config = dict(
    num_hidden_layers=19,
    hidden_size=192,
    num_attention_heads=6,
    num_key_value_heads=6,
    head_dim=64,
    intermediate_size=768,
    vocab_size=2048,
    hidden_act='tanh_gelu',
    norm='layernorm',
    norm_place='pre',
    norm_eps=1e-05,
    positions='learned',
    qk_norm=False,
    attn_scale=0.125,
    bias='none',
    tie_word_embeddings=True,
    parallel_block=False,
    init='normal',
    init_std_qkv=0.0213,
    init_std_o=0.00346,
    init_std_up=0.0213,
    init_std_down=0.00346,
    optimizer='muon',
    learning_rate=0.00746,
    lr_mult_down=3.0,
    beta1=0.9,
    lr_head=0.0068,
    max_grad_norm=1.0,
    warmup_steps=200,
    schedule='cos',
    final_lr_fraction=0.1,
    batch_tokens=32768,
    max_seq_len=512,
    doc_mask=True,
    train_tokens=368500000,
    max_steps=11246,
    dataset='wikipedia_en',
)
MLP neurons of a small language model. Each row is named by its layer, matrix (down: output weights) and neuron, and shows model dimensions 16-143. Each number is 200 + 40 x the weight over its row's rms, rounded and kept within 0 to 999.
A block is one neuron, or neurons of one layer that tend to fire together. After each block is what it responds to, as a language model described it from the Wikipedia text at the highest values.

L5.down93,235,205,155,169,177,170,229,204,153,110,157,144,142,200,174,222,195,209,135,286,302,227,205,215,243,234,225,183,218,249,173,157,140,192,216,224,250,130,247,235,155,184,266,87,186,177,160,225,179,281,178,151,189,211,156,213,196,137,181,236,182,181,207,186,257,227,185,230,198,263,204,171,195,104,129,158,244,288,152,232,244,166,196,233,217,214,216,232,197,192,178,147,257,237,207,234,238,235,201,219,188,215,266,259,206,223,240,212,218,196,270,313,223,204,253,143,222,136,238,207,208,197,213,208,168,157,163,167
L5.down415,148,206,208,192,180,206,153,190,165,173,231,146,221,263,214,216,207,235,153,257,245,180,213,92,235,184,183,245,166,151,118,266,171,148,223,246,171,163,141,187,236,235,250,186,223,210,258,162,235,188,262,239,249,279,231,213,223,160,241,187,157,198,212,214,241,235,140,213,227,188,187,193,251,243,198,255,203,197,163,217,243,259,274,261,181,166,190,246,162,152,235,200,219,234,154,202,232,230,165,193,146,235,207,128,170,218,215,161,280,223,157,118,196,187,205,149,134,225,66,200,161,174,247,156,185,219,168,168
L5.down699,155,169,215,220,239,172,170,175,171,198,228,250,188,234,214,228,211,234,235,200,200,173,202,218,185,192,175,232,188,233,244,186,266,171,216,230,306,91,265,210,244,197,225,181,287,186,116,230,178,156,139,135,244,191,215,149,277,175,238,184,225,184,224,166,230,197,117,157,245,145,260,175,139,199,257,176,208,181,157,222,170,197,257,210,214,190,160,186,221,236,216,233,177,218,234,155,234,154,182,267,191,114,206,211,162,192,186,166,193,158,227,196,179,223,202,169,213,168,218,194,162,281,171,255,196,103,109,167
L5.down766,203,219,136,205,268,219,210,187,254,190,201,193,184,173,180,191,214,183,139,174,194,233,195,170,164,187,217,203,227,123,162,246,173,157,226,233,200,215,199,231,190,188,162,208,165,185,83,252,211,258,175,226,226,242,232,189,209,182,256,123,320,189,124,209,217,232,213,223,223,209,255,85,213,213,257,227,219,259,218,224,199,141,133,218,223,213,148,256,168,172,202,242,252,229,164,216,201,156,187,320,211,242,218,163,205,181,185,226,242,210,176,160,129,130,189,142,201,242,136,214,203,233,212,232,186,200,184,195
Interior word pieces right after a short opening fragment, strongest for "os" in composer and "any" in company, also cous(in), p(ain)ting.

L11.down36,224,197,209,230,154,205,169,196,191,207,185,151,135,154,180,261,139,149,196,223,256,191,251,163,224,188,176,232,339,188,191,156,195,250,209,167,211,200,230,205,206,222,176,189,196,219,193,239,172,182,214,257,187,281,237,175,219,169,232,289,239,164,182,273,164,206,170,157,194,209,226,252,242,210,198,240,195,220,205,169,181,188,127,190,232,193,199,157,275,273,201,219,202,229,195,171,143,218,169,166,156,240,221,255,188,187,212,209,140,203,260,163,236,213,229,168,168,158,190,154,223,147,184,263,182,171,236,167
L11.down65,187,179,75,239,199,259,140,214,235,275,253,225,186,191,227,219,217,172,219,189,205,188,174,94,260,219,268,239,241,200,186,201,186,189,204,112,248,214,224,209,208,168,219,211,165,202,206,172,283,193,230,152,249,221,232,236,252,213,262,211,133,184,205,236,176,195,215,279,252,199,97,290,179,245,242,219,251,203,192,237,206,224,183,184,242,186,210,177,204,267,191,186,149,164,250,222,168,250,193,204,200,214,147,188,169,172,128,241,129,120,189,179,189,132,273,193,184,164,251,191,193,236,214,256,235,236,213,201
L11.down70,163,264,182,253,248,235,189,195,161,224,240,281,167,69,269,230,164,143,269,219,223,150,213,275,249,232,213,253,145,214,188,213,203,270,136,204,195,176,196,231,171,273,175,219,228,105,212,162,261,191,175,213,267,147,158,209,164,200,154,205,182,265,227,207,245,184,149,188,266,133,127,201,152,160,176,238,204,174,255,214,195,198,232,231,187,236,205,188,178,164,250,241,181,230,143,112,163,189,188,162,152,333,176,232,227,185,175,184,183,191,233,152,177,192,212,270,119,208,272,232,161,214,214,192,139,230,172,212
L11.down116,148,152,133,125,168,245,167,213,237,222,215,199,178,199,170,221,104,219,163,134,170,289,228,207,172,199,261,158,269,212,200,202,212,213,245,225,259,243,211,207,190,104,196,153,213,270,194,145,212,192,140,235,134,285,163,228,200,174,255,249,192,195,267,248,115,216,188,195,154,187,175,157,200,209,226,213,166,199,151,216,186,229,225,175,177,203,188,294,165,195,193,244,242,279,210,182,234,238,192,169,170,108,153,92,167,198,223,210,114,186,246,223,219,170,186,210,185,216,209,244,204,279,166,167,266,225,192,248
L11.down123,180,208,216,156,142,180,224,138,213,136,277,190,128,206,214,164,239,139,247,148,114,208,186,256,157,141,166,215,192,195,264,209,230,223,179,255,157,201,249,219,213,128,128,136,167,194,184,189,204,193,173,166,297,150,288,216,248,200,204,176,152,145,211,194,164,222,215,154,189,278,186,214,270,180,215,219,174,184,98,164,154,202,179,183,160,223,260,205,241,242,236,136,224,280,186,171,250,216,190,179,293,165,221,220,134,169,212,155,249,211,175,260,174,143,160,172,195,179,190,176,136,176,202,208,265,179,179,197
L11.down250,190,224,250,206,234,157,210,302,144,168,267,158,216,278,206,253,239,232,203,179,200,244,229,161,159,145,244,259,196,206,207,177,194,238,207,164,187,157,172,205,193,220,145,136,171,184,176,168,210,208,254,203,191,200,162,265,252,239,207,231,240,214,216,129,164,176,189,230,235,260,211,201,169,212,216,231,166,260,124,184,189,203,166,219,204,209,306,135,208,200,149,260,244,195,212,150,268,208,205,222,209,255,197,215,169,255,211,209,205,219,216,191,178,204,137,140,211,203,233,192,162,170,150,247,120,171,230,125
L11.down278,185,238,190,229,145,257,246,278,213,219,169,222,184,174,197,220,193,157,206,245,181,199,138,198,143,223,161,238,274,98,261,138,166,210,260,229,188,208,227,185,221,189,254,180,159,206,294,157,257,208,198,137,165,174,256,165,260,178,96,220,156,164,193,226,195,191,170,208,216,223,194,244,223,182,120,226,272,132,194,218,188,222,217,178,184,195,195,168,133,159,193,152,251,233,221,196,188,147,181,225,211,262,261,164,204,198,152,167,165,262,144,176,221,251,81,176,173,129,206,159,231,228,226,196,177,237,202,264
L11.down352,239,205,232,192,218,153,184,269,176,251,240,224,255,212,221,189,232,273,120,185,200,117,147,244,238,238,215,197,179,244,155,206,182,168,217,230,189,156,208,166,199,211,214,235,152,167,169,223,142,222,166,121,268,138,278,209,239,165,128,168,184,140,208,245,230,181,188,147,144,232,234,250,207,135,181,251,212,207,233,206,195,203,267,164,223,226,237,126,184,133,237,207,215,139,188,239,221,192,197,265,189,408,261,141,211,209,206,187,218,169,192,222,177,184,175,107,185,189,207,208,196,217,181,210,172,151,206,246
L11.down368,226,205,178,185,181,194,142,259,263,225,210,200,163,254,236,186,239,261,246,212,210,200,173,128,233,143,188,229,242,261,146,116,201,227,282,233,272,245,245,114,200,198,245,283,238,230,164,198,181,184,164,162,223,164,280,184,170,260,212,198,243,192,172,241,212,147,263,226,249,171,230,194,173,166,151,285,210,223,267,175,172,179,149,217,152,185,104,250,255,202,173,185,202,233,203,229,145,240,169,213,218,256,177,184,137,159,196,230,236,173,131,196,123,196,173,195,200,116,239,139,184,210,203,234,200,230,225,155
L11.down405,116,231,295,148,171,92,196,165,217,194,211,188,216,193,201,187,262,216,206,160,321,211,179,211,223,177,211,205,190,152,294,186,174,245,193,224,233,144,219,159,233,112,189,214,112,184,198,228,99,261,189,224,225,195,196,198,169,239,143,139,194,188,274,194,182,138,224,193,184,204,219,188,207,158,220,236,254,185,228,223,262,166,163,216,191,151,181,230,184,153,200,115,244,213,267,186,167,185,179,210,195,289,179,192,210,180,189,189,130,211,157,256,177,159,159,184,212,235,222,256,186,281,213,169,232,201,247,196
L11.down460,194,212,231,159,106,178,254,206,263,184,237,230,322,175,199,212,183,264,250,219,257,131,149,150,259,229,183,198,256,197,150,207,216,224,203,212,155,166,168,200,209,215,162,137,151,271,275,191,171,235,273,207,229,220,154,190,216,193,257,168,268,130,142,219,201,203,198,191,257,255,189,234,185,230,232,188,262,237,237,168,174,212,217,150,192,124,198,246,158,289,136,181,115,171,200,194,176,224,196,114,232,141,164,223,188,226,196,189,248,193,194,119,192,232,240,246,223,264,245,186,169,190,135,232,179,142,201,179
L11.down507,117,239,150,236,111,218,189,230,249,171,252,190,166,245,294,115,203,168,237,195,147,140,179,191,138,254,226,221,180,193,274,158,193,203,113,204,163,235,173,270,207,198,265,279,182,224,189,194,255,215,211,143,210,193,139,206,203,176,235,199,199,165,160,209,220,202,133,239,252,200,256,155,165,186,213,204,129,180,221,190,187,196,184,205,150,207,247,207,247,209,172,211,197,224,162,165,219,218,240,240,198,272,239,184,208,234,260,185,188,243,174,228,270,158,175,156,214,139,284,206,238,233,186,254,198,195,225,118
L11.down516,243,178,262,261,216,239,188,231,219,193,226,231,190,92,115,198,148,216,122,152,212,227,189,232,172,258,204,197,189,212,195,203,165,151,205,180,161,188,192,217,231,217,212,152,128,195,207,253,213,181,107,231,255,147,205,118,224,247,163,194,239,207,207,184,226,205,125,221,230,190,303,215,194,210,140,143,204,256,126,292,181,198,150,153,207,189,253,233,212,125,155,149,213,208,173,184,196,154,210,232,236,232,254,148,208,256,145,295,143,204,175,215,264,119,227,142,179,205,173,241,209,161,251,154,207,216,211,224
L11.down606,162,150,252,200,243,210,162,109,190,206,198,260,207,220,234,197,224,136,148,275,176,221,209,120,220,279,213,253,168,211,225,234,116,218,280,161,261,170,258,135,161,212,195,173,199,195,205,185,153,139,202,163,250,191,255,206,154,317,177,232,214,168,218,181,201,215,196,199,197,249,213,241,118,188,203,254,187,251,246,192,210,148,202,248,234,198,221,185,197,191,247,233,234,228,110,183,165,216,201,208,132,200,204,256,197,294,219,230,157,220,230,230,155,175,220,182,192,131,193,118,172,181,144,164,239,188,206,159
L11.down664,144,170,177,149,182,173,178,190,239,216,239,140,205,169,192,180,252,201,217,125,200,156,202,187,114,195,216,222,286,181,198,226,200,149,173,292,228,171,315,237,180,190,145,146,211,171,174,167,263,219,335,158,228,212,192,220,246,195,151,151,211,180,239,189,191,236,216,199,141,246,248,263,229,220,128,174,203,215,232,200,288,217,204,171,210,211,201,251,188,201,138,263,197,236,246,157,216,154,174,234,199,185,240,180,220,192,191,201,249,222,282,307,156,248,133,192,220,189,181,204,93,215,184,173,149,142,176,136
L11.down703,183,153,263,134,198,170,148,231,235,223,174,308,190,193,161,213,152,174,185,198,186,189,158,151,167,146,222,206,194,221,254,130,151,149,227,128,170,183,220,228,170,197,188,163,206,226,203,205,195,272,260,199,291,218,184,242,202,167,178,212,184,171,209,203,223,221,204,174,210,228,206,272,165,211,250,155,202,240,215,281,197,242,166,168,113,167,136,240,194,239,201,195,126,217,165,194,221,208,277,224,199,202,107,191,216,173,320,172,270,272,176,190,216,225,92,183,174,220,166,158,237,240,242,204,251,138,270,241
Fires on the word or word-ending that directly precedes a noun it modifies, such as determiners and adjective suffixes: other, several, these, unpublished, numerous, prolonged.

L13.down427,170,195,155,205,158,220,204,169,186,123,162,180,157,167,229,253,203,230,141,172,179,198,255,196,138,167,186,181,228,240,152,172,235,174,200,248,234,143,225,193,156,179,218,205,214,172,222,171,221,255,188,185,208,282,131,148,226,226,166,201,233,173,243,171,213,174,214,219,190,183,199,176,156,131,306,203,229,144,199,211,282,293,212,182,200,211,129,168,183,170,200,181,201,159,191,175,233,256,215,213,149,238,239,147,250,283,262,289,282,229,170,123,208,184,130,231,206,273,226,191,214,197,222,206,200,202,206,234
Short word-internal pieces inside English words split into several tokens, strongest for the g in de-g-ree, also eg in des-eg-regation, pos in ex-pos-ure.

L13.down576,198,299,251,214,241,260,253,263,228,184,108,199,223,227,186,238,126,196,158,191,164,255,134,219,215,221,217,196,203,230,196,193,138,183,154,224,229,190,212,216,158,215,252,188,170,208,149,139,192,232,175,231,211,121,197,192,185,256,233,235,95,178,167,177,125,218,155,220,171,161,133,152,255,220,206,166,189,264,194,218,170,134,159,176,242,224,241,197,208,232,204,125,199,219,228,251,179,255,215,239,159,265,217,103,183,223,177,227,179,271,172,175,190,215,140,280,176,171,158,255,239,172,203,155,243,196,214,233
Determiners, possessives and adjective endings right before a noun they modify, such as a, their, her, infamous, solid, controlled.

L5.down172,205,187,214,201,235,183,169,251,175,205,174,200,223,157,133,194,247,191,206,150,230,201,210,259,199,276,234,231,203,122,272,194,238,164,183,234,233,182,117,162,199,164,132,191,167,216,194,236,150,164,242,185,227,218,124,233,159,287,163,163,221,170,161,251,209,178,264,158,214,201,215,193,139,169,173,116,188,225,217,278,188,259,235,219,241,246,221,140,108,151,218,155,229,181,226,202,141,178,211,216,204,230,173,183,259,234,200,225,196,161,167,167,247,189,114,181,227,242,241,224,207,227,212,118,183,168,151,147
L5.down205,182,219,165,199,268,226,240,201,209,224,200,190,223,164,165,190,248,172,195,210,241,201,168,199,218,167,264,178,183,210,190,179,227,221,120,206,205,235,169,168,204,249,216,230,120,250,165,237,205,207,198,122,226,225,234,156,181,187,152,194,138,234,191,234,214,98,210,216,195,270,159,171,238,217,205,217,216,297,243,202,138,238,222,141,193,301,212,220,169,101,189,106,233,195,206,283,240,233,186,222,173,263,189,110,219,224,167,171,256,164,188,202,221,222,182,148,213,158,215,270,139,211,218,191,233,178,203,192
L5.down476,254,258,165,182,240,170,212,233,159,195,195,192,162,161,247,176,178,236,253,137,239,174,218,235,165,186,223,268,155,207,202,165,185,178,160,203,211,145,218,161,160,195,203,206,159,97,223,246,235,246,247,261,177,179,173,281,132,188,279,202,195,245,235,220,230,242,208,217,304,142,182,204,191,256,225,187,125,203,186,187,177,216,208,159,234,156,227,143,137,171,173,158,167,221,236,265,102,101,182,213,197,145,165,231,275,250,195,218,150,237,255,167,205,202,249,211,271,203,166,147,187,195,194,168,209,214,190,193
L5.down731,188,167,94,272,226,275,187,157,150,205,257,147,190,221,163,159,256,284,118,196,230,178,187,250,242,230,211,121,179,156,225,194,201,264,167,193,224,118,191,284,203,214,143,164,201,203,177,232,215,236,229,153,241,120,188,168,259,228,218,144,188,106,148,179,235,214,164,178,218,211,186,217,194,254,248,202,201,175,245,168,239,199,222,233,198,197,225,201,238,154,161,199,150,205,235,186,169,182,193,239,220,221,240,238,208,204,225,240,286,156,174,209,176,116,221,170,176,257,188,181,202,144,187,201,207,170,181,264
Final adjective-suffix pieces like -ic, -ical, -al, -ous that end a word and lead into a noun, such as symphonic, philological, meticulous; weaker on premodifiers like "New", "United", "same", "great".

L11.down19,232,190,200,213,178,221,102,201,246,114,198,151,214,214,212,192,193,226,284,223,179,226,235,321,169,236,230,151,190,212,188,220,227,199,167,224,153,199,192,209,149,193,196,207,264,163,155,164,197,194,193,163,232,196,172,213,197,232,152,178,249,101,265,188,229,222,255,248,137,220,216,303,234,214,289,296,176,218,185,148,212,176,168,165,205,241,243,240,199,174,198,285,217,226,145,229,243,240,231,164,274,210,152,183,215,191,166,133,226,266,142,239,166,221,163,232,156,220,287,180,152,214,133,185,192,171,165,137
L11.down22,187,220,243,227,221,240,160,160,175,258,235,161,223,217,248,254,274,213,171,257,187,259,218,226,204,204,182,193,200,194,231,238,229,189,212,232,189,257,224,168,140,208,218,139,170,197,196,244,223,109,247,132,171,211,188,235,247,187,174,144,216,160,189,221,145,248,190,137,191,209,192,202,223,162,160,266,219,286,205,206,182,230,185,203,184,195,139,281,268,196,187,225,211,162,200,236,183,126,168,184,176,210,245,171,186,210,267,224,214,214,210,225,156,231,115,222,254,231,146,126,155,150,250,141,118,234,148,248
L11.down111,211,186,234,186,238,229,226,186,202,216,157,177,151,72,175,148,208,209,261,157,176,207,209,97,220,201,206,178,312,172,267,216,163,124,213,284,238,214,153,264,230,172,239,207,208,188,202,261,192,188,114,176,184,248,228,198,231,178,240,211,194,178,149,201,228,183,262,205,187,198,222,242,153,199,220,175,201,247,225,230,149,189,302,153,177,135,249,169,188,186,220,213,217,175,134,285,171,192,109,188,142,217,248,251,209,230,212,185,162,225,178,256,244,199,217,194,135,285,187,182,217,253,162,205,273,209,219,251
L11.down143,259,208,254,207,180,305,170,236,266,135,142,234,207,167,144,198,134,180,197,211,198,185,270,187,237,213,169,298,149,186,210,167,190,267,199,208,159,205,155,194,123,180,197,220,111,218,215,177,254,260,234,201,244,145,182,132,138,225,284,234,212,198,136,243,185,215,170,203,123,267,222,171,226,265,162,205,197,201,218,268,210,210,193,229,199,232,113,190,185,300,219,193,201,167,200,213,253,180,180,202,182,138,249,204,249,180,148,234,182,253,238,170,142,247,266,239,183,203,157,131,297,182,139,179,246,135,152,184
L11.down169,216,218,203,172,288,185,154,145,115,299,200,173,239,180,219,181,237,233,198,200,152,214,183,175,206,148,148,158,119,176,187,224,208,259,223,183,211,202,245,298,220,305,190,257,155,184,223,179,173,175,248,209,211,172,185,163,191,178,259,211,224,142,248,237,201,200,222,254,231,134,207,169,199,174,214,173,177,171,166,217,163,131,213,198,297,276,173,214,197,173,239,188,256,270,224,194,186,138,184,146,239,155,164,144,252,217,172,257,157,203,131,175,225,211,208,252,189,181,187,216,236,182,191,214,107,184,172,127
L11.down317,209,119,184,214,168,208,182,197,248,178,178,224,188,209,194,136,229,234,202,205,269,297,175,256,215,143,199,197,144,224,244,211,233,191,180,272,144,231,194,226,227,224,163,200,302,223,204,182,230,150,176,133,199,159,162,205,219,187,187,288,183,155,224,243,152,259,151,202,155,139,162,291,214,218,257,183,193,269,211,213,143,178,251,155,244,197,171,149,208,171,209,233,139,110,183,233,206,207,210,174,102,168,196,257,181,220,225,243,180,226,188,263,218,253,162,171,171,179,237,194,200,232,192,257,172,239,201,158
L11.down415,165,181,212,182,223,167,237,227,168,206,223,222,192,163,153,263,184,188,238,179,183,175,124,118,220,179,220,173,165,172,228,193,183,269,174,151,162,157,162,208,255,190,193,218,194,101,146,189,199,195,179,216,226,226,214,218,197,128,224,105,231,141,190,195,263,203,219,244,241,192,229,218,179,197,189,232,200,181,288,191,283,168,181,195,148,242,222,163,245,219,180,255,148,224,220,201,192,214,287,254,239,256,200,247,161,156,228,212,190,134,220,313,179,190,152,250,179,207,98,215,177,223,128,161,184,234,197,272
L11.down452,213,187,195,189,190,161,225,215,236,234,267,247,189,149,179,180,129,228,248,213,212,248,112,251,217,169,243,175,209,132,224,225,141,202,247,169,179,226,148,163,147,150,192,242,192,178,179,240,233,237,186,281,138,193,238,228,317,207,209,179,110,232,206,244,161,208,225,156,204,215,193,180,207,222,136,190,223,147,228,205,217,239,246,165,283,262,163,160,186,146,154,144,294,160,195,230,152,203,186,224,243,189,121,142,269,225,168,142,272,225,185,159,219,197,174,212,209,241,190,130,206,168,259,195,169,214,173,218
L11.down472,248,175,177,143,237,213,267,123,202,175,265,280,210,236,241,180,243,166,255,176,215,201,190,228,136,160,260,186,194,206,151,208,226,239,180,226,205,202,196,240,228,271,189,181,171,194,261,208,163,119,251,204,259,160,248,217,249,144,219,239,143,235,185,166,258,127,260,162,222,236,184,228,267,223,140,290,188,151,232,147,212,246,210,144,167,140,199,215,214,208,186,237,192,123,187,205,246,170,277,141,178,163,215,220,215,178,141,178,202,220,178,161,213,235,227,290,159,202,235,222,210,170,219,220,137,216,150,176
L11.down523,193,146,161,196,188,132,226,178,210,191,193,200,266,232,181,275,186,208,261,172,224,238,198,186,166,202,240,148,231,236,172,158,246,222,240,181,170,297,241,209,210,168,233,187,216,202,204,162,245,164,209,212,244,246,151,165,190,194,144,184,162,230,173,211,192,229,234,172,186,250,162,233,167,207,179,219,199,144,289,298,217,156,190,154,216,142,153,239,153,215,178,278,198,156,239,238,238,288,304,222,155,193,254,223,194,162,270,244,242,244,221,258,221,156,208,194,190,231,250,177,153,182,144,207,207,250,201,226
L11.down539,163,223,170,186,273,261,220,201,216,195,224,162,311,99,189,176,200,177,242,180,183,147,206,233,233,271,147,174,154,210,222,196,207,182,161,209,172,207,298,195,202,200,239,90,204,206,191,201,186,195,152,136,123,303,225,154,235,164,160,264,219,232,157,224,210,180,240,225,280,198,255,230,240,126,158,229,200,227,213,239,264,207,224,199,219,172,117,259,227,181,194,195,188,145,91,232,240,151,209,151,153,265,217,171,188,215,176,181,213,218,201,230,167,263,153,217,175,236,241,209,187,210,141,169,192,206,169,233
L11.down600,196,194,216,265,157,213,214,177,187,251,183,251,198,268,250,208,213,209,160,145,104,208,161,176,229,175,256,197,197,208,203,155,189,211,186,202,151,246,258,174,204,241,233,219,225,141,230,246,219,197,199,154,231,152,236,185,270,155,236,240,194,212,136,259,267,203,235,130,170,195,186,164,268,249,166,202,175,207,224,279,204,136,246,243,182,133,139,164,205,263,193,189,215,205,236,146,280,147,217,170,241,228,236,224,204,225,185,220,217,131,224,190,200,243,155,136,123,184,192,178,132,246,159,218,198,222,169,263
L11.down626,201,185,208,205,194,189,311,206,212,193,224,148,236,212,227,256,235,161,239,224,209,180,222,221,205,228,239,212,217,205,142,122,181,146,304,172,144,205,223,222,183,276,158,268,184,120,195,132,229,200,230,143,103,256,124,158,245,196,177,249,153,172,195,255,227,214,229,216,198,232,222,246,165,205,182,163,193,161,178,171,159,282,178,234,248,191,197,159,171,197,210,209,252,222,234,189,164,182,167,206,174,213,199,229,214,97,229,207,138,234,223,253,267,202,152,184,143,155,186,197,204,218,207,233,237,257,217,193
L11.down697,190,181,270,176,163,217,242,201,165,116,235,162,201,192,246,185,237,228,136,156,180,195,193,238,226,206,171,193,159,130,216,215,135,194,270,214,185,206,238,178,153,182,193,174,227,221,83,172,293,231,202,162,164,189,156,221,164,223,239,215,206,209,116,255,201,238,214,190,192,182,206,246,215,162,234,226,149,213,179,188,186,265,205,192,181,229,243,160,242,179,222,285,233,205,275,160,198,171,235,162,183,192,214,158,211,253,231,71,202,176,285,165,179,128,164,102,230,184,226,240,191,189,250,153,193,206,168,239
L11.down710,222,230,119,226,190,113,161,172,210,197,197,176,169,218,95,223,164,218,174,170,222,199,197,203,197,245,253,225,188,188,128,231,124,227,260,251,191,231,233,163,148,130,195,209,245,186,204,271,207,211,193,136,151,196,226,201,177,247,194,204,163,271,219,196,206,175,206,251,258,159,192,265,251,198,214,220,213,140,260,187,237,200,249,252,186,207,197,287,194,214,209,173,141,223,155,157,188,192,188,244,181,201,216,129,184,136,213,218,113,206,219,199,186,168,144,165,245,143,234,239,220,249,143,188,227,212,293,213
L11.down712,214,202,204,239,144,172,300,238,211,97,222,186,207,228,145,267,198,192,205,213,103,177,211,204,196,196,244,159,184,162,250,186,249,183,155,231,174,173,163,183,155,171,227,235,213,151,248,236,284,176,245,203,258,215,213,184,166,152,112,182,161,161,160,205,197,186,268,159,206,242,193,206,207,169,164,199,182,299,223,209,170,192,215,207,220,203,190,195,200,153,269,236,142,209,227,278,197,228,238,146,196,185,237,226,214,120,190,204,192,185,193,264,192,255,208,166,209,206,223,200,192,166,199,130,300,197,209,241
Short fragments inside a longer word split into pieces, often a middle piece, such as acc-ur-ate, resp-on-sible, sp-li-t, St-ati-stics.